MLP neurons of a small language model. Each row is named by its layer, matrix (gate and up: input weights) and neuron, and shows model dimensions 128-223. Each number is 128 + 32 x the weight over its row's rms, rounded and kept within 0 to 255. Numbers have three digits each. A neuron's up and down rows have the sign that makes its largest values positive.
A block is one neuron, or neurons of one layer that tend to fire together. After each block is what it responds to, as a language model described it from the Wikipedia text at the highest values.

L6.gate5:146104130088149144090100180113113111147087171117168125076142142106101150157134085091125142129144163095108152044116126182145147179123157119102140074159179151127134100155139095110126170201109042144151126167155116069072111141102116112148159146075101146109156115134104100112148101127162113115
L6.up5:112079123165139180105077101131046143156085171115074154106099142161144159129126140083107131139114090125101114147089131105085141108091144095143129180105086067141108175149154134079118166162179134183098179135150168126128126101118138098094134127122119167163080141146134119130136146137111115123
L6.gate52:179135198143096093108129116115136160082091106122133072124094138081151106152060156078116105094101146106110115119135101190068172170111102138060161123076136143125151121153095095131071123151149105144116106140151135138087131169153130110163143178170101096117145163149143128156065145140173142115
L6.up52:114084096140127090114122162125107124164118135052180151085119165120151183198138092106142109031094139107115202093125213103134128069072217099168142115149151118129192164147118111209183102125105135079091131123149133084153086173136153141122108137119139115090165114102208118122135098155129060128
L6.gate116:163055095104129090099112109165138100099115146092096193118203156110141093122111135100083121100123169120112067156099108158120123186081120144110082154093176161095131100204162172165162134089120135079124134104177161076057127128128068132094135082119123158143136136094111156089143182157145137146
L6.up116:091117122154123088072133081192177111130072094081182093128158118202149047040153117090175148085142117108138127097146148087090059148104109167107115095136133123128133080059125149110143132156169080167171114102085134066132117140134086130111158129129126135109091138105181208115142134121162124115
L6.gate526:160103174129140092058075123133143149114112094126178173123124074136137105186084104111154104091119118134120085138174092167096058166121131193099169150161101156142122092133108170105146110148098074108205063102185152065157183137130154141144178160102176185167197165102137140195107206140147074117
L6.up526:132098164133153103126114130137114143094033104155192133128153113168105037089116101171159107113137183105156091162169102124141182177134125172110152148118118138107127142116127181059091117105104160141132135123114154151125043141146098132069219134149199195145114164096097127168158120089115163149
L6.gate567:172073162068136113111042126143139096087100127062149128118137142127185118091065127095122125125101169128109164085116117139124117161090144157104122130060173167088128122141133162113192134126091084137118149120171194091135158127152173065099108114168132108176156099112179086110128101143184138110
L6.up567:199149138098175083115114106159164149124078077102156161102112119157128165117068093136131101060187158100153135110130163088135140105063120118075136090115154134102113099125132116123164133139077101144114162114136190083135117167144118134129097111142173083111153103056166128092196133187169091092
L6.gate617:078101109119155103135078082159098108072183104094128117070106163095161118111103129112167134090140136166106086086090099111059153143161111163150112037133113088132127073109132178164163118158099045109187140088141184107131112155119094145155124111126140127145147108121122168144102177127159075098
L6.up617:163105146128145078088090168119070069136111136088090129184119132152178083106132095118147149126138142146108076143137135189109121121040188114173095177135138136150093126180073207099112150155151126136149088150127169146061047121146104148152203077096160159142145115089125137152162133162127114155
L6.gate668:137126211175162141122095089130108136126175113084116110129161138142126194115097177091113090056123085076163074146126180151123118148077117133076113159082142064128177129153072123111096101080067140136067131151118150120136135049144168172122168127150118166160161136081099166102106134157142148110
L6.up668:139093129154137148063163102143120151211135114092192142081132143108173120126180101202130121136148037085153109144147141137197136100091155142156102120114136121136192108123155085081164124103083116103071144103119124097124133135148153077173132079119037156148156196128142080156087131127156116150
L6.gate689:136104145168125105176106106159123104129118133052077177073099159110171114153148125147111120138072082137130077222118144154113111108083125134092104148090115155135177113199154139087108172135158111184157105090195152116133139090082158154173160147133114125134161175137140135185061165123138115175
L6.up689:169140141073135114134151093046170159087137129130188137160132154119123098090111140123108126099107129105098173148122122096131142111129094124063082106094062123151117159109145172184116103090120135140165149150058120092098098148137098111146132165136155157087116142161154098131125152079051135136
Responds to: Digits and table separators

L6.gate387:157179151134094074154116150080070163086159122125114119172113112152205170075157105187138137101082128112137122112174100119141140115139102163150116139117118131074090111165142101188146136105146111082107070115166129122134124162085133187133125081123123118137184063124122106133111138137125096127
L6.up387:133171145093126145098108158141099116140124151146127110126064095133154121138114168085138091197097181110193117115145099111084083154097097092132112139073138121116126137135164108157151164186147138142170103090105105111121136135073161139168134066175073155124145129107185115062175099159100129069
L6.gate491:134081157062138115076120063104128082141116153095133128127122183101139138131109069100190133067095138182109133113154096137096152086125128149129123075065110125125128133185150127117150071126140132103143173194151174148167139135113169165129141067169084159161089133100121086073113139162134080117
L6.up491:162116083148107155098178101139098152103082094159084185167113185146097121067089144145096167155124131112128160106096083149120156170101097106155097107162090105084138126104081125139195065122129122194093173131140193141124093122116146208129109098179127110178109119116122088095154129175126137139
L6.gate494:094147101097070142101092152158110144159100166104073184095153165109065166077130141103143078143114150118190163135074174093146188131125122089155186085099123140074094150148117112138135068087142081090094156097125078147125145133112127134171082089123132141113194136155187154074088148148079133154
L6.up494:105160103158115173100168084079085085093130205194100101115170151120116090172116108155141115135101173102079178111174110141096136187101148140076184159216145054111113133157166108123049146139127122167135160128169112125060127140092114160160172097122110101157102136127182115132120132146064113128
L6.gate547:126150100110004096159135156054142140161168131135061155103141149080163063136136084091155161059089090142108113076141152164163126174156170138119102102153130101129115166145083081128167108166133122098127072134140101119163162164100141115110082082091136115157154096124129076176124107157085130100
L6.up547:098096110164043124161126113141198137134171143091157122148146150118090161113188137145111106122117103139121182144105101126086079066160102096125136091138139154090027116139106097107155134064146074179103102132080159117144108164113104154160107142131100126105167110145185143155148129089107140155
L6.gate551:143130191140101125108169162109148096087116113144152151188152132128123150100143137111086134169131086108086150090103134118082140099124134138115084096105140171099112150138154080096072132137134050137145130164124099144129154138164128138183144129138141114161108080164135099132142101147144132124
L6.up551:111144155105083141117092181164093157169098120164136157093070098131194147113150147160150219142043159162184158127124165153122178115137102111159091062192145112184140134075122123136164119124124149132092073046122160058120099115127104143234138100081124123144182131132132150131124084106128117090
L6.gate597:120102156137034106149121149103119168142140122043140117105111145164109139111159123127118150062067080130094184106161132096110133078130138104166136131175138150064072114145116045102144104105162048121116105151153124123188121145159143131128121123130097099117129091162182096088110116121095109122
L6.up597:128086135161086081113130117081117146145155108000151100100146148144126130137115103126147131092094080115125133071138074103113150112132114095151190139160131113053139120194105136119132087115190072070108145153166118137171113141154159152119094137169131174116154075120195107085095162139129131132
L6.gate638:092108111139122130150138112066112127160121113111105166092154164117170158084103085096074116096139120175118111103123165150174148096176137137132089078128185119182154146180135119052101107114106122117071132171087112089183115105093089178188092094145124092134104163120109193121110135121111138094
L6.up638:078181122054108132133073093139145191092102085164130139143146117152124175120111147078147095120159157125099183046144142116118107176124114121088104187172133158111120106134186100175133093190153119182142123090144129168140083183136166143114092135109155097158082084131147141152233095107145095137
L6.gate718:107131161078116098195124109185133169157124121151116094136098159140089130102136091132123158122115159168164125102090122142059106122160136134130168169161157085152083162104121120121149060120126141157157203121165142145164106158115152125104135115114143075107103118087086127089175196109103164111
L6.up718:174091111128172103098143165132162123171091080105093153118107157153135082163096068115196104172151085102158103085122075086125088106078133100089063113143118142031077118096112133156129071128098136084231077097140109118194117126123121178204161124121152104127134104132139105121088115141106136134
Responds to: Name-piece starts

L3.gate26:174097094136130105088166104086093124102122116118134159153050137130179114120142108149104109159141120115180125071099124127142130124156112156059108086129180128131100074158197129096143193161141088146149119087093136112144088111169088213162117174113129139123140119146112129085106155160125150085
L3.up26:133064086135088089123160068101078142143171131134111128111123106133165140123156094151111111148206085132186096090139133125172141056199145126101107117171148202099112076148194164112147145132148107158108119090093088147208118126160111157146112227102153110126140096170095098100131146116101125152
L3.gate127:093128129077102157129152124103058132132074159117162137172114128139131163123104074140164106128141167179128154127116110096079157146157118085144093051128207143106111071151121144174159172118137077118087108145133159096153131186128094162120193117165142090134128124153127138099224099110113197156
L3.up127:086041108176126122126140078111056142150159143114143166114133126059159127143157117131096089166117110176086093142127195115145164062138128172124198155129162166091120144175146120159138129165135120104166141131197065175143129151136128151125119141166163126165216073155133131166091133104132071151
L3.gate681:138126176143147153117137167158144100144097109101091115200102125158123201111168191125092142169119093102108149139131146129094173141129106088160182106109175094120081187173113170141141059076118154145117166110183110118126148138184085140162126110109199106143105140119112085068115067113128201148
L3.up681:143159108126101198127122140186173129101100103182148175165124138121102146184154138099113102155135091069090171113081140147123139178158110194161090125096168102145057144093098141085151146121157109145132113123147127098129132145162128146123146112107157118104076138141130115142136114098129183135
L3.gate700:136159121156114179123152090134110166135133137144174152170128075150130105108112110099147122126129113166132165099085141100108118147182093073144182147139114070095101136078148165245173088155105066135132127168187103128146114141156147135145103170121065099112108147112137111084179179112169111123
L3.up700:074128134152157144149084193128111115130098145108088148125142159149217170123144107105096135138088178207179136138171222191180131161072076137161139123133157143106108124187179147181111166098118166169146127140164132136164118117149132104170108122127114139135157155160110156181126065120117077117
Responds to: Word-initial name fragments

L12.gate181:159153076185101141121164100106143077110160098106141168070177141125095153037152125089117111124098132139120103171154140106113108128207129115112096110159143148157132132182059059206102163159074067127117156161172078075174100180151111087157098123110099181117111082171123119109145149110150128139
L12.up181:184142076120144084090123149117117174134113104083089121197133104149115097098146102146118121076065112125176160119090102128134156055116147111103136132112065135097053125078139106130107073167112133164124178160114160106127189112114148133114093174150125185129115102088161173096145126119160126118
L12.gate398:112091183120165092156141119126119188112159115097134162088195132145128068166106098095123130126141105125140135123211116118106175077117102130129108167138164101181142155124113125098147152161124081200154099114166161078064184184165115134094139171120127146142081222112074158137092142106100196094
L12.up398:132132080213150098098157074072099158122108112166167192097168177153150066111100099165105137119153157098118146109099134131180118215132097159146073131084110118145114166180139098136134090148147149081099176151107097106140135124122158147064114172144103185090128142191111107141129129119145091115
Responds to: Table cell endings

L12.gate614:143089205143121168113021116090107125077164158085110102144101148125098151083106126177143141149111153139132162140144121151118109083145117164088156050117167143104127078120130124148130101100114066100169178094154128131084186073174117146162118130146147162163101173129147092097131111093073147115
L12.up614:109125138127115148142075144171100115183118125128178107128115118095124124166141116126139115146141165134187151109126115157154116088112081170187139046175062195097099131150125124165151082160108123084201119125118087157119097099118121114122140167137127108158135123084119156114123116145009110100
L12.gate719:096107132116169201159145170137129148100108118139132129091124206097064174123133104187176086147098167103108176109147115134140158127137065151132113132198149109120158115123120129103124127144129058083120152114139115136139114098107128086116094151140147103103122083089168105106124154138088089123
L12.up719:182119112150109129171111163125163170131171158176144167141159116172120131154088126155147072140145127138110087152137106146132135108084111144052150104125174061139117092179150111188142128130115155087186125134124135121094083084105134102168119100119123127067074094117102094126150116182196135141
Responds to: Surname opening fragments

L3.gate85:148097126126207092137108149149113116141157096075133105141073087130133144134101107100141096071112146116129149119117100158058115187076155133097119068062139161076106104154187132132160109179148072097115095095161143051126122088118087150111111137109196128104135114126179098084093153167124123069
L3.up85:059131102093162128150129094181118103147130132125109126171062123143080138170118149147136095124109180121144132143107119132123112191061134184109087108096161132138111137103117093202144121197132144100147147133165184096147107119131068111113156087141085097062095047104173117158121167218141092086
L3.gate219:138109171147097094149139094161141135149086131141142085101120067183135176163122068095144183134137119119095129114188112186094128145107176135130175079090145099087103116144137167117192146195109132117108167157142183096107133059072064097128125116102125132199123093114109170062091108182098149121
L3.up219:098124135095095118132074093106120143166093136145151158140103101079160201138079053075111070130138127101124120092144133149124145155098154134063126100172123148093092120195139100151144127115157156098166142137162132110103187128102129107134095081083146135117122140174133145123095113133168165116
L3.gate333:079098154152071080170094103140151086164127127129153145180103080120134159162057067101125130093166130113115156114180166202136129119104127146100112068161122125151097077143153158141173153135173151076140135145134119120107167131096118076129086091094128156178161167141130129143072062160151189144
L3.up333:135095142144114101128115143137118133163112127095128111182117084174153160168100144082114155075136126094147101135168145121100107125074180146128118110106127121127112143185145140180184169146159159115130146143149188097088126127083112128117089075100125177146120128115119093079096123145188216149
L3.gate645:078093186073148057117048086189129095116113120115091170112111101110140222147097111113176127133147085107171124137175106147056079169118101089166146089143133128125166118179204130162151157164177111137174112093141118082121140069107137140133102076132118163146081106128157114111114173153130131137
L3.up645:130114158077151076117089100151112169125116089107115145141107084180152191169113132083135116073139106125144108130166122113049097146112126128161125111135133142090094146112139178181148143136138097116141136120132165053128056139142105150131116118139119101125111095044135129083127186164173086100
Responds to: Structured table digits